From a checkpoint of a small transformer trained on Wikipedia.
Size: 12 layers, width 256, MLP 1024 quick GELU, vocabulary 2750.
MLP neurons of a small language model. Each row is named by its layer, matrix (up: input weights; down: output weights) and neuron, and shows model dimensions 144-207. Each number is 128 + 32 x the weight over its row's rms, rounded and kept within 0 to 255.
Before each neuron's rows, "fires after" lists the tokens most often just before its 100 highest values on Wikipedia text that the model never trained on.

fires after: " c", "inc", "ell", " C", " sec", " rec"
L5.up258 [108  97 176 147 127 119 112 131 180 118 157  92  80 119  74 129 171 140 119 144 126 138 167  28 155 100 108 139 157  70 113 106 106  89 109  82 170  77 186 159 103 109 135  93  68 168 159 141 182 121 144 144 127  91 125 187 136  65 153 162 148 111 113 128]
L5.down258 [177 144 150 116 145 171 167 188 116 108  62 144 154 194  62 143 149 139 120  90 134 105 142  92 129 174  98 116 131 140 113 121 158 181 172 116  87 109 119 109 156 121  91 115 129 109 166  64  97 139  80 136 143 138 192  89 176 148 155 171 120 124 109 154]

fires after: " C", "|---|---|---|---", " G", "ust"
L2.up449 [105 108 109 113 147 129 114 134  84 113 123  88 115 119 100 157 126 106 198 115 105 144  87 104 128 116 128 119 136 111 107 125 105 167 235 144 118 147  98  67 101 142 129 142 127 126 137 137 205 118 110 213 125 152 138 173  95 137 124 202 156  98 144 129]
L2.down449 [ 65 178 129 114  92  73 101 117 176 124 134 142 182 110  70  81 100 177 167 157 123 155  84 165 127 180 135 168 170 126 142 139 135  81 140 137  98 136  97 141 118 125 132 165  93 126 167 176 127 119 134 119 129 131 155 144 110  96 154  89 113 139 165 141]

fires after: " f", " n", " cons", " l", " en", " e"
L2.up842 [161 121 129 114 142  79 123 103 159 103 173 116 139  99 148  86 143 136 117 144 123 121 143 129 133 118 117 141 125 111 121 117  85  87 146 125 170 119  95 134 175  96 115 109 105 128 138 167 172 135  87 165 177 119 109 101 118 139  95 143 105 118 128  84]
L2.down842 [143 126 102 101 128 142 152 139  88 110 144 164 142  45 155 144 123 191 147 118  39 109 105 134 127 142  70  88  85 155 113 150 105 141  76 182 107 129  99 143  85 209 111 110 127 150 124 169 136  97 122 102 153  98 124 158 138  79 170 155  90 170 128  98]

fires after: " M", " ", " H", " A", ".S"
L2.up1000 [ 42 141 182 186 107 106 147 111 130 120 107 113 119 127 153 143 117 175 149 122 139 133 104 121 172 157 106 134 131 151  89 151 188 103 145 119  65 143 109  91 109 136  61 123 116 153 144 137 108 152  46 141  97  72  96 129 147 141 104 104 188 138  50 195]
L2.down1000 [208 149 138 123  55 118 175 128 137 134 157 166  93 104 174 156 105 159 179 102 117 124  95 162  94 133 129 125 123 152 103 120  97 112 128 154 140 142 157 158 184 143  88 119 137 109  34 145 151  85 132 169 107 161 124 109 188 156 132 149 101 105 142 118]

fires after: "E", "F", "N", "P", "V", "M"
L4.up863 [127  94 152 144 205 136 154 108 120 202  84 170 129 139 155 133 153 108 208  51 121  98 109 116 138 146  63  89 146 117 113 133 146 139  99 193 207 116 110  74  62 128  58 102 148  63 125  94 141 124 169 136  64 160  90 176 115 117 195 158 112 104 146 114]
L4.down863 [204 163  70 132 138 182 120 138  72 154 113 122 175 151 108 118 192 130 146  52 118 124 109 175 109  68 156 153 118  67 156 177 105  90 158 151  99 147 116  80 118 159 109  91 190 122 126 159 101 114 170 115 123 127  65 134 122 138 129 113  85 136 119 131]

fires after: " A", " G", "k", " B", " k", " b"
L4.up4 [102 137 120 157 180 133 135 116  92 145 154 132 150 124 113 114  98 105  99 119 105 147 162 168 149  70  90 215 174 138 107 112  78 170 106 122 179 149 104 143 189 183  94 152 171 134 177 122 141  65 135  64  84 156 104 128 133 174 124  89 116 144 153  88]
L4.down4 [179 110 174 112 112 145 149 151 123 139 111  91  61 108 199 192 152  89 156 135 135  97  99 119 139 141 125 115 131 159 164 143 132 174 148 156 130 115 153 134 151 134 107  91  72  96 145  72 123  85 154 169 149 114 219 176 114 111 131 119 171 137 115 125]

fires after: " B", " St", " b", " M", " W", " G"
L5.up485 [110 125 120 112 157 152 187 156 174 130  82 160 136 142 138 147 177 118 168 131 110 133 132 142 115  95 178 185 171 105  69 138  85  64 104 127  79 174  95 106  97 129  70 156 110 138 142 153 182 149  95 119  84 104 104 167 139 147 142 124 120 187 162 142]
L5.down485 [151 161 117 119 181  81 139 148 134 126  71 137 135 130 100 100 120 136  84 109 142 109 123 132 155 183 107 141 160 144 118 110 163 159  94  78 116 133 144 149  86 196 191 167 117 159  67 116  89 156 120 105 141 158  65 112 147 103  90  70 143 116 116 152]

fires after: "S", "R", "L", "E", "M", "P"
L3.up666 [154 121 168 135 161 118 151  39  85 115 100 137 142 135 122 120 135 134  77  57 176 173 143 166 147 121  78 125 128  85 135 165  98 153  91 173 145 134 127 112  75 121 115 108 127  66 126  98 125  84 128 135 112 125 128 167 179  99 104  95  89  79 176  81]
L3.down666 [141 111  87 124 137 140 108 148 223  67  72 148 126  92 137 129 118  72 140 186 139 131 113  73  90  88 122 139  94 222 129 113 125 107 158 176 121 138 109 153 110  79  70 141 118  98  75 209  90 170 107  88 157 106 146 142 114 130 160  76 103 147 127 126]

fires after: " F", " Sw", " k", " W", " O"
L2.up245 [105 124 212  84 146 108 122 155 126  92 107 181 124 144 215 160 100 131 101  72  93 123 108 106 189 157 185 122 142 144 120 137 183  96 117 132  89 182 105  61 134 124 121 136 159 121  88 123  68 167  42 210 127  60 139  57 149 110 153 151 141 182 128  83]
L2.down245 [202 129 144 121  75 129 185 104 145  57 173 155 167 130 129 143 159 226 173 165 138 100  99 116 113 117 149 176 102 154 122 131 144  95 151 126 110 184 150  97 166 109 121 109 102  87 103 191  99 116 114 169 142  51 207  77 189 186 152 105 112 160 129 159]

fires after: " G", " g", " E", "G", "TC", ")\n"
L4.up752 [173  95 101 153 132 114 141 138 160 118 112 142 162 120 101 128 152 138 136  95  88  72 137 193 160 167 122  86 110 140 118  97 146 154 113 106 115 167 119 120 125 134 130 156 120  90 122 154 144 131 147 175  97 136 167 145 135 162 117 143  87 143 112 120]
L4.down752 [136  58  98  85 189 172  65  95 151 124 113 147 129 121 124 121 122 106 192 123  98 187 119 128 150 202 105 110 110 106 147 144 121  30 132 138 144 125 127  81 114 163 176 105 141  89 121 100 186 115 107 119  91 110 173 126 177 140 134 108 130 139 141  81]

fires after: " ", "|", " |\n", "|---|---|---|---", "6"
L2.up753 [ 98 132 125 137 155 156 133 160  96 124 145  98 135 112 112 148 129 189 108 129 110 133 162 147 171 122  68  94 127  76  68 148 111 118 119 140 113  52 122 144 149 149 149 114 111  92 158  95 146 108 146 144  97  93 194  96 143 149 136 114 173 168  64 131]
L2.down753 [141 148 133  85 157 107 103 138 124  98 204 108  87 112 110 133 126 132 141 169 106 126 140 140 142  88 121 167 209  48  67 148 166 129 161 145 179 122  94 106 152 123 128  73  72 174 189 174 139  87 123 102 122 138  97 177 148 204  95 147 110 133 119 143]

fires after: " me", " cre", "qu", "adu", " oper", "ip"
L2.up291 [154 117 113 172 156 127  45  74  99 114 109  76  99 120  82 137 133 174 100 111  58  99 106 127 106 118 172 115 137 170 181 101  99  79 233 159 105 101 180 155 130 151 155 134  92 147 132 134 131 129 145 130 106 104 130 121 209 121 135 157 107 113 159  53]
L2.down291 [100  94 147 144  85  92  84 173 126 130 149 139 160 162  98 142 126 117 130 111 114  87 121 137 157 149 124  88 136  99 111  86 191 110  86 157 180 161 152 179 117 128  73 106 191 154 163  96  80 132 153 101 179  95 156  96 116 129 201 208 109  97 151 138]

fires after: " V", " trans", " app", " comp", " Car"
L2.up464 [ 98 107 191 159 100 174 124 177 102 156 131 167 207 116 142 141 158 122 127  89 181 122 160  93 143 131 124 143 129  98 123 122 157 140  96 170 153 155 117 160 125  96 115 106 111 167 130 129 111 125  97  91 139 206 116 142 115  75 130 180  97  92 152 100]
L2.down464 [ 96 146 161 121  86 115  87 144 137 122 109 163 178 204 174 147 138 119 174 131 155 132 144  95 156  68 150 158  96 121 120 137 130  76 104 130 163 128 105 153 141 125 152 124 176 128 143 198 168 158 199  81 152 132  71 102  85 156 100 131  84 157 132  96]

fires after: " L", " F", " P", " O", "L", " B"
L2.up84 [167 134 171 129 103  72 179 128 133 108 125 158  99 119 163  87 112 162  77 151 113 122 109 173 124 115 114 119 158 102 172 114 132 127 142 172 146 125  83  97 152 132 141  79 153 171 100 167 111 105 122 141 125 102 124 154 119 154 155 164 105 113 149 145]
L2.down84 [115 136  99 106 198  85 165 114  78 109 123  72 137  57 133 154 135 115 137 115  84 141 160 131 125 121  83 167  96 118 151 112 126 103 139 119 111 123  83  82 167 111 192 145 124  47 123 190 159 124  70 197 137 150 152 103 125 124 136 109 137 111 146 137]

fires after: " N", " n", "-", " L", "N"
L4.up126 [118 171 128 145 113  98 133 195 169 163 174 124  91 118 113 131 163  80 161 163  99 117  92 113 109 165 176 122 113 129 177 124 148 132 158 137  82 170 118 109 146 178  81 133  67 102  62 160 150 124 129 154  86 145 109 146 128 138  98 115 123 167  68  88]
L4.down126 [131 173 142 115 132 114 110 126 116 136 172 104  89 107 156 148 152 134 118 179 137 108 143  72 150 124 106  92 111 124 163 173  54 143 182  84 158 130 111 184 125  78 124 132 170 181  91 113 108 108 110 192  81 136 179 128 152  90 116 209 101 108 112  85]

fires after: " O", " ac", "A", "-A", " A", " under"
L4.up372 [145 141 167 115 125  89 178  76  99 142 125 178 129 129  68 109 162 123 121 154 137  68 124 118 106 140 136 152  94 203 124 143 106 155 165 109 175 102 101 192 156 207  93 113 194 118 102 117 160 113 161  52 129 173  98 131 153 196  51 140 112 117 124 149]
L4.down372 [ 95 148 189 168 111 128 157  87  97 132 113 108  50 122  92  94 126  92 128 119  81 130 116  94 129 147 120  65 123  98 143 135  99 137 246 100 134 102 158 142 118 114 177 103 174 129 193  92 145 141 107 176 144 182 163 124  76 113 109 138 134 133 144 107]

fires after: " c", " l", "%", " sh", "W", " f"
L3.up711 [ 72  60  91 117  85 127 136 115 157 137 105 148 113 168  83 116  87 130 102  95  74 154  94 160 103 142 115 138 115 103  55 110  77  91 145 168 138 122 115 142 123  62 112 143 143  94  90 127  72 110 161 117 176  74 155 129 170 116 163 141 100 120 106 147]
L3.down711 [127 166  70 145 188 183 164 109 157 164 153  63  73 143 149 166 116  58 107 140  80 163 125 100 163 162 129 120 101 112 136 118 122 115  89 114 144 144  70 122 143 173 111 130 135 189 120 149 109 179 124 130 118 171 143  92 140 106 131 161 137 179 139 193]

fires after: " the", " L", " World", "L", " I", " N"
L2.up747 [ 39 148  99 168  98  70  91 193 113 103 193 189 125 115 126  92 110 139 142 107 120 178 136 129 126  99 135 186 191 112  58 125 160 138 128 118  57 137 178 126 121 164 150 143  86 155  85 114 136  96  81  94  87  79 126 162 126 180 147 156 114 153 111 104]
L2.down747 [201 139  90  80 134 167 140 145 138 124 184 121 121 141 122 133 147 126 113  97 143 100 101 121  58 132  35 164 151 139  95 118 121 156  83 127 142 145  88 122 143 104 109 121  90 168 109 125 190  99 119 112 141 176 126 167 137 162  36 137 121 102 143 158]

fires after: " c", " dis", "The", " un", " a"
L4.up818 [ 88 152 131 141 103  87 167 138 111  96 105 117 161  99 170 103 154 148 133 140 145  95 102  74 136 171 135 159 120 126 116  98 129 110 157 104 133 180 124 163  46 144 136 137  87 149 109 146 118 105 139 150 118 131 198  76  88 133 141  98 201 167 121 122]
L4.down818 [133 118 114 122  94 100 112 135 100 121 176 171 111  90 171  97  73 161 127 181 109 125 136 112 104 144 150  94 118 145 110 152 131 105  98  50  76 145 116 116 143 136 128 100  76 151 116 147 176 136  75 139 154 136 189  97 115  60  85  87 144  85 178 153]

fires after: "==", "R", "ly", "ar", "i"
L5.up853 [158 106 119 122  58 161  95 171 118 139 148  86 157 128 154 129 123  87 205 112 135  76 119 131 177 127 112 106  71 141 116 115 129 133 152  85 189  74 110 177 144  85  94 170 125 122  72 137 104 112 152 146 119 148 156 129 103 162 105 174  86 146 122 130]
L5.down853 [ 87  98 138 203  83 149 121 160  91 109 166  83 111 132 186 145 141 101 165 207  71 108 113  71 133 109 109 129 129 146  76 119 170 111 146 102 166  45  91 119 168 162 163 147 101 137 111 197 131 162 142 149 104 135 168 119 139 159 197 110 128 150 115 133]

fires after: " B", " b", "b", "B", " a"
L5.up513 [118 178 127 124 107 191 127 137 158 127 158 127 178 153 117 174 165 203 178 147  88 145 161 107 166  81 168 184 118 126  83 135 146 110 101 145  55 127  74 189 173 141 147 119 104  90 115 137 181 102 124 124 186 147 121 138 163  84 119 162  83  77 179  59]
L5.down513 [138 167 144 177  96 154 153 107 127 162 108 117 171 159 162  87 173 132 199 138 144 170  79  90 109 146 147 175 154  66 127 116 147 111 118 151 109 121 140  88 147 128 113 151  88 159 159 206 140 144 146  62 138 150  65 138 149 121 158  91 113  89 128  74]

fires after: " g", " l", " d", " n", "l", "n"
L2.up706 [140 151 189 142 188 138  99 135 154  73 102 114 107 150 149  47 135 138 144 114 135 115 100 117 138 127 171  98  91 141 136  92  17 149 148 153 130 161 153 177 103 107 143 160 108 178 106  98 148 141 179  95 164 164  98 119  99 144 160 117 147 135 119  61]
L2.down706 [124 129 152 135 146 118 160 182  99 165 130 147 111  95  54 185 124 123  88 139 142  41 113  49 146 163 110  88  76 115 142  81 167 154 128 136 114 130  69 119  55 132 180  98 153 101 209 145 116 102 130 154 157 145 123 145 162 168 106 193 110 135  74  96]

fires after: " ", " d", " l", " D", " de", " f"
L8.up757 [181 104 154  80 186  74 173 165 144 158 152 178 134 108 123 106 150 105 138  83 106 116 175 134 124  99 148 105 119 176 109  99  95 133 129 130 101  90 101 102 153 111  81 149 130 138 130  23 138  93 171  51 131 110 115 152 176 168  72 174  91 128 148 113]
L8.down757 [158 130 132 114  73 130  27  71  67 113  69 114 114 107 120 110 156 104 149 144 137 156 155  78 131 158  88 115 116 111 100 118 111 151 158 161 127  65 137 111 159 154 173 103  69 152 155 109 147 127 181  91 123 148  82 165 154 112 107 123 149 139 180 133]

fires after: " C", " c", " H", " G", " B", " J"
L5.up14 [ 90 139 141 109 154 116 142 112 121 127 132 124 151 110 159 161 139  86 133 106  86 162 117  88 100 182 153 112 136  87  55 123  88 121 166 129  92 136  68 207 154 101 122 156  83  73 113 124 115  91 125 131 136 128 172 177 157 114 123 145  80 129 132 124]
L5.down14 [ 91 169 150 125 127  86  54 157 117 165 100  88 158  84 191 108 121 149 143 113 112 174 134 105 123 109 134  97  98  90 126 193 141  83 116 170  94 193 123 191 132 106 133 115 137  97 163 137 145 159 123 150 128 164 152 126 148 123 131  66 137 112 164 152]

fires after: " t", " a", " w", " y", " T", " sc"
L4.up801 [140 135  82  76 168 153  97 133 120 106  68 142 118  92 132  98 133 109  75 124  78 105 105 134  88 123 164 130 150 128 165 105 113  72  96  98  88 163  92 139 151 141 147 135  86  64 118 126  78 154 159 130 120 150 124  89 169 146 117 127 184 159 119 130]
L4.down801 [112 138 126 119 120 115 177 136 140 138  96 148 142  77 142  51 100 101  98 116 174 126 198 146 182 143  83 165 110 142 120 146 188 122 136 185  92 130 119 189  58 154 142 158 167 109 130 138 121 175 130 149 177 181 126 129 105 156 100 131 125 218 162 117]

fires after: " ", " May", " V", " July"
L5.up82 [121  92 161 154 176  86  91 133 139 105 146 164 143 117  99 130 109 139  94 135 171 106 159  79 117 151  77  98 110 120 115 152 114  91  79 128 119 158 122 125 184 139 106 151 149 159 101 154 138 121 119  81  94  90  77 149  69 125 144 144  94 124 206 142]
L5.down82 [ 68  87 103  96 223 100 126 162 133 146 145 160 111 102 100 120  68 128 101 163 148 137 190  88 141 141 137 123 180 157 149 137 114 153 173 155 132 179 157 141 135 115  97  83 147  66 146 189 125 106 114 160 132  97 117 167 126 111 129 167 147 102 174 119]

fires after: " A", " F", " G", " I", "A", " E"
L5.up530 [ 97 175 126 112 141 113 169 139 153 145 137 137 104  88 127  98  82 138 195 109 140 100 102  78 166 174 149 150 150 116 118 113 208 164 141 149 116 155  73 118 139 147 146 107 178  95  87 186 217 120 117 143  76 193  64 129 168 130 109 135 186  84 117  96]
L5.down530 [104 142 116 126 107 149 115 128  91 116 125 130  95 167 122 116  76  21  89 137 112  88  98 168 105 140 122 102 172 123 119 135 140  91 133 183 127 117  62 167 131  76 101  84 200 170 118 146 108 174 157 124 160 112 153  65 114  93 159 165 145 177 160 174]

fires after: " c", " b", " res", " m", " sec", " inc"
L4.up145 [146  94 102 100  84 127 129 122 136 132 136  72 124  30 150 123  85 121 166  72 134 111 173  87 152 106 147 152 149  80 106 142 112  58 131 112 164 138 161  96 128 141 105  83  64  98 194 145  92  91 177 161 188 100 147 163 131  68  78  91 102 161 100 161]
L4.down145 [136  83 150 175 164  83 155 152 116 165 138 130 174 111 120 119 118 122  39 106  85 115 146 190 144 115 141 129 179 153 126 117 124 136 128 132 161 185 110 125 114 116 125 161 116 144 189 159 130 170 133 103 121 104 128 146 160 138 100 131 174 147  87  70]

fires after: " |", " h", " sc", " S", " G", ";"
L3.up416 [101 184 170 146 101 111 104 165  90  97 115 108 156 161  94 125 126 112  81 120 129 147 134 145 167 130  84 126 200 150 217  99  83 149 124 115 107 190 103 136 127  97 120 118 112 156  78 150 183 167 104 122  97  82 113 146 160  92 128 120 126 139 141  90]
L3.down416 [135 156 168 135  99 129 107 144 126 143 160 140 101 114 110 111 134 108 131 155 152 165 191  61 149 149  99 146 163 119 101 153  87  83 139 155  42  91 124  72  78 165 208 150 109 119 105 107 146 119 171  48 174 160 190 196 143 122 103 163 101 138 101 169]

fires after: " He", " he", " h", "h", " conc", "he"
L5.up543 [136 110 185 153 165  67  84  77 162  96  99 109  76 114 139  54 103 189 183 118  86 154 124 126 207  92 118  13 118 121 144 122  42 135 131 201  72 139  92 126 104 155 105 104  99 125 147  72 155 102 127 153 149  66 114 108  60 126  97  93 179 109 118 146]
L5.down543 [113  77 114 107  67  89 119 137  73 156 217 148 179 113 137 107 165 106 147 118 142 109 103 120  99  85 152 118 150 147 102  92 140 105 167  98 108  88 145 177 154 135 127 158  97  93 122 117 113  73 155 174  87 119 130 184 146 144 192 172 157 148 171 127]

fires after: " B", " m", " b", " p", " Ar", "am"
L4.up894 [130 147 153 135 176 174 103  93 106 116 119 117 124 104 158 107 128 158 147 117 105  68 154 168 158  95 136 141  99 154 111  55  93 140 106 134 110 152 139 200 127 135 168 156  85 148 162  97 105 139 126 147 128 187 182 115 136 122 177  76  91  64 127 170]
L4.down894 [129 114 123  54  69 140 126 127  85 138 160 107 162 112 138 182 124  88 171 126 118 137 162 139 117 111 181  78 118 133 139 203 159 130 108 142 143 100  90  77 123  62 148 116 152 180  94 133 109 139 142 138 142 127 133 151 116  99 136 123 149 139 135 176]

fires after: " un", " al", " c", " h", "ch", " Ar"
L5.up585 [126  71 113 119  77 142 102 176 131 124 112 163  95 146 123  85  99  83 131 102 155 139 150  87 123 144 119 159  73 151 112 106  76 101 135 177 106 142 123 156 140 151 128 169  42 136 160 131 104 146 138 143  90 110 145 154 122 110 110 150 164 170 146 156]
L5.down585 [153 116 101 117 121 102 180 124 124 107 197  65 158 122 164 130  56 160 135 172 114 174 152  99 141 149  72 113 162 136 109 132 118 136  79 150 132 129 172 127  77  85 120 136  94  99  43 120 144 187 115  54 121 103 114 128 100  66 148  94 155 115  94 184]

fires after: ",", " f", " d", " t", "round", "ern"
L8.up81 [170 163 129 158 120 143 181 125  95 149 137 171 145 119 153 133 163 132 140 117 153 189 162 126 158  91  69 112  82 168 101 127  99  67 136 116 116 128 150 114 174 141  26 169 153 126 117 130  97 128 110  90 200 118 151  72 160 164 107 140  87 120 156 119]
L8.down81 [177  98 188 150 133 145 111 153 107 169 118  69  92 160 147 123  70 147 134 167 163 199 174 101  77 196 152 161 144 176 138 123  63 112 146 166 216 103 116 129  91 116 119 151 178 103 122 172 131 131 114  97 127 107 135 141 104  99 124 127 161 116 166 104]

fires after: " G", "G", " J"
L8.up860 [139 121  93 125 164  44 139 165  86 104  98 115 146 134  66  98  88 170 123 105 159 109 146 194 125  89 123 148 107  94 138 193 128 124 145  90 176 124 141 145  56 104 165 183 119 113  70 170 143  81  97 220 173 142 156 122 113 136 149 140 144 119 121 111]
L8.down860 [149  98 138 187 151 103  93  80  28 144 118 133 155 159 143 171 118 118 105 128  82 178  77 143 128 151 154 125 139 157 145 110 116  97 113 101 129 157 108 174 101 160  67  56 137 100 118 167 114  87 161 189  98 111 157 164 125  99  90 119 146 176 123 141]

fires after: " p", "l", " pl"
L3.up800 [200  59 173  80 135 132 127 117 137 132 118 157 134 140 173 156 116 145 204  94  91  44  82 128 145 180 115 107 111 195 133 109  82 165 125 164  80 139 119 150 151  98 121 138 114 107 129  91 163 122 153 103 120 166 155 133 134  96 143 175 114 133 109  99]
L3.down800 [126 119  78 169  76  68  78 173  84 112 136  49 152 159 149 158  85 116 110 174 156 132 112 112 113 181 124 181 118  80 117 155 192 187 107 148  85 179 113 145 159 135  93 143 114  86 115 161  91 110 167 107  96 121  80 110 153 155  91 156 165  95 105 153]

fires after: " s", " S", " N", " n", "S", " h"
L2.up405 [147 170 205  99 105 114 140 101 158  78 139  89 119 156 122 127  84 128 120 138 149 121 113 119 159 161 125 144 101 115 118 130 124 153 190  98 119 138 108 131  92 139 148 138 136 116 103 128 106 172 112 151 106  91 116 142 123 200 136 110 120 129 171  53]
L2.down405 [156 168 100 164 167 140 168 130 113 125 145 179 107 151  75 120 137 136 164 125 126 130  92 133  63 171 152 194 109 102 105 142 100 110 104 174 167 148  60 133  94  77 149 165 122 166 151 147 142 108 138 140  90 111 106 123 174 182 108 185 117  89  99 124]

fires after: " d", " D", " l", "D", "is", "i"
L4.up921 [115  68 142 134 118 124 158 178 110 150 127  95  94 104 143 116  99 103 155 108 202 120 119 156  73  86 165 107  53 140  97 129 100 124 104  95 137 129 185 107 170 152 144 125  94 209 160  84 128  77 170 136  97 101 123 168 145  96 132  96  73 154 147 122]
L4.down921 [142 186 183 102 140 147 174 112 124 151 102 135 147 156 124 131 176 110 123 126 134 127 166 102 121  97 103 118 112 165 149 102 122 130 158 129 158 162  89 142  99 167 146 185 168 106 109  71 167 148 116 104 152 131 209 149 136 124 183 103 125 101 158 123]

fires after: " m", " M", " a", " Q", "C"
L3.up263 [137 130 117 162 120 109 120  94 117 129 110 165 128 144 179 180  66 110 148 100 150 145  71 152 137  88  81 166 107 165  94 100 147 105 143  90 140 107 135 110 168 135 106 177 120 131 151 151  42  91  76 107 116  76 107 151 107  96 117 167 125 181 170 126]
L3.down263 [109  89 148 126 195 127 139  37 114 130 197  98 148 129 112 142 142 133 111  72  75 135 221  85 150  87  71 101 140  76 146 158 111 167 137 156 108 116 110 135 129 154 115 131 159  94 108 181 106 127  87 119  49 114 109 142 139 142 110 156  74 154 135 153]

fires after: " m", " c", " l", " p", " tw", " cl"
L2.up857 [136 109 146  89  83 162 114  84 183  81 115  98  92 145  96  49 159 155 179  96 103  66  66 150 136 102  65 125 202 127 140 120 108 119 130 203  97  92 164 157 123 121 109 134 133 114 108 121 133 113 130 100 104  78 146 146 153 117 123 129  83 117 152 110]
L2.down857 [146 111  88 145 159  80 157 153 121 101  62  95 115 144 148 149 116 146 173 116 136 150 141  91  53 134 144 108 101  73 105 157 169 151  96 163 147 137 169  96 185  89  80  99 152 192 173 115 141 127 176 112 146 113 146 127 140 155 113 119  79 124  89 106]

fires after: " M", "B", " A", " Bar", " J", " a"
L4.up777 [165 237 150 110 147 142 126 152  90 165 123 158 161 144 158 142 112 147 184 121 122 143 103 159 174 110 157 209  97 124 147 187 141 129  95 104 124 112 124 185 107 150 107 121 137 135 105 113 106 128 115 136  82 127 128 131 137 145 144 135 133 113 151 139]
L4.down777 [162 121 146  79 170 161 165 136 187 114 140  90  99  49 118 149 139 151  79  83 132 106 109 126 114 121  78  74  94 154 152  65  56 121 195  83 175 109 165 102 167 109 128 122 117  90 113 153 108 116 103 112  71 165 103 188 104  98  92 144 134 135  74 109]

fires after: " \"", " B", " b", "B", "b", " ("
L2.up336 [ 81 110  96 128 130 139  53 118 132  96 128 129  82 185 138  94 149 117 164  87 157 154 102 161 117 137 114 180 152  94  92  91  91  96 170  64 112 190  72 157 158 209 115 194 121 136 117 154 100 133 108 107 177  88 101 114 171 161 160 128 129 154 109 139]
L2.down336 [ 85 167 154 129 152 134 143 113 149 126 133 142  92 162 131 154 108  60 134 158 149 127 143 134 129 132 148  94  80 171 143 119 179 108  82  72 131 109 111 101 128 146 115 158 133  84 159  72 145 154 113 163  85 212 165  77 109 114 116 122 147  72 173 105]

fires after: " H", " Pl", " P", " h", " p", " pl"
L4.up166 [133  66 132  95 110 119 171 134  86 126 138 117  50 108 122 114 172 139 142  84 132  61 148 139 190 104 128 119 181 105 109 124  43 187 122 104  46 125 150 106 101 113 165  80 136 101 101 168 146 103  96 133 193  63 203 153 140 108 160 127 118 149 108 170]
L4.down166 [161 161 148  65 149 100 175  84  69 104 172 134  82  72 106 135  89  95  59  73 159 126 113 105 123 114 165 137 185 132 124  68 181 122 100 108 165 137 159 136 117 155 170 100 111 123 110 112 124 177 129 113  55  87 111 147 143 162 171 119 158 142 182 155]

fires after: " h", " the", " m", " he", " H", " inc"
L8.up379 [130 115 155 100 134 118 106 121 100 162 128 128 118 119  98  97 151 159  80 113 155  99  85 114 176  65 123  95 144 145 153  60 130 151 144 117 109 109 141 107 151  55 148 104 103 114 127 162 145 152 123 143 153  94 212 123  71 143 109 113 153 130 175 144]
L8.down379 [123 102  78 126  81 113  80 122  79 121 156 102 175 172 149  90 127 155 140 171 125 126  95 183 142 133  85 153 130 149 109 152 139 162 122 149 108 179 151 128 162  89 194 221 150  71  89 100 165  99 178 153 112 134 100 120 145 207 133 113 118 105 139 117]

fires after: " T", " G", " E", " St", "T", "G"
L2.up566 [106 125 135  74 151  82  90 149 126 138 123 192 132 187 155 115 109 104 174  96 141 113 192 111 179 116 156 209 149  92  96 151 112 134  72 209 132 115 119  93 149  71 146  98 128 120  88 125 146  96 114 156  98 131 111 117 153 187  97 132 155  81 164 109]
L2.down566 [146 108 106 172 128  82 167  78  96 147 151 125 153 123 143 168  23 108 174 150  89 117  97 140 104 161  76 134 152 143 116 140 189 135 155 128 145 180 114 188  78  89 208 137 134 156 105 155 115 139  94  66  86 100  87  92 131 120 122 129  92 141 135 127]

fires after: " M", ".S", "iv", " U", " min", " n"
L5.up725 [121  77 140 134 133 130 140 117 118 119 129 132 177 149 179 142  96 176 103 122 109 134 105 137 167 125 119 146 129 103 164  85 201 102  64 120 147 155 154 124  79 187  59  70 152  78 168 132 131  59  82 104 114 125 146 135 130 172  74 102 152 144 197 151]
L5.down725 [116 152  80 102 144 130 122 178 136 136 103 146 164 119 148 159 159 104 140 136 154 106 100 162 104 157 149 139  83  88 132 147 108 165 157  94 140 125 108 113 108 143  84 118 113 150 136 146  97 140  84 181 102 184 132 134 182 111  94  96 137 136 158  94]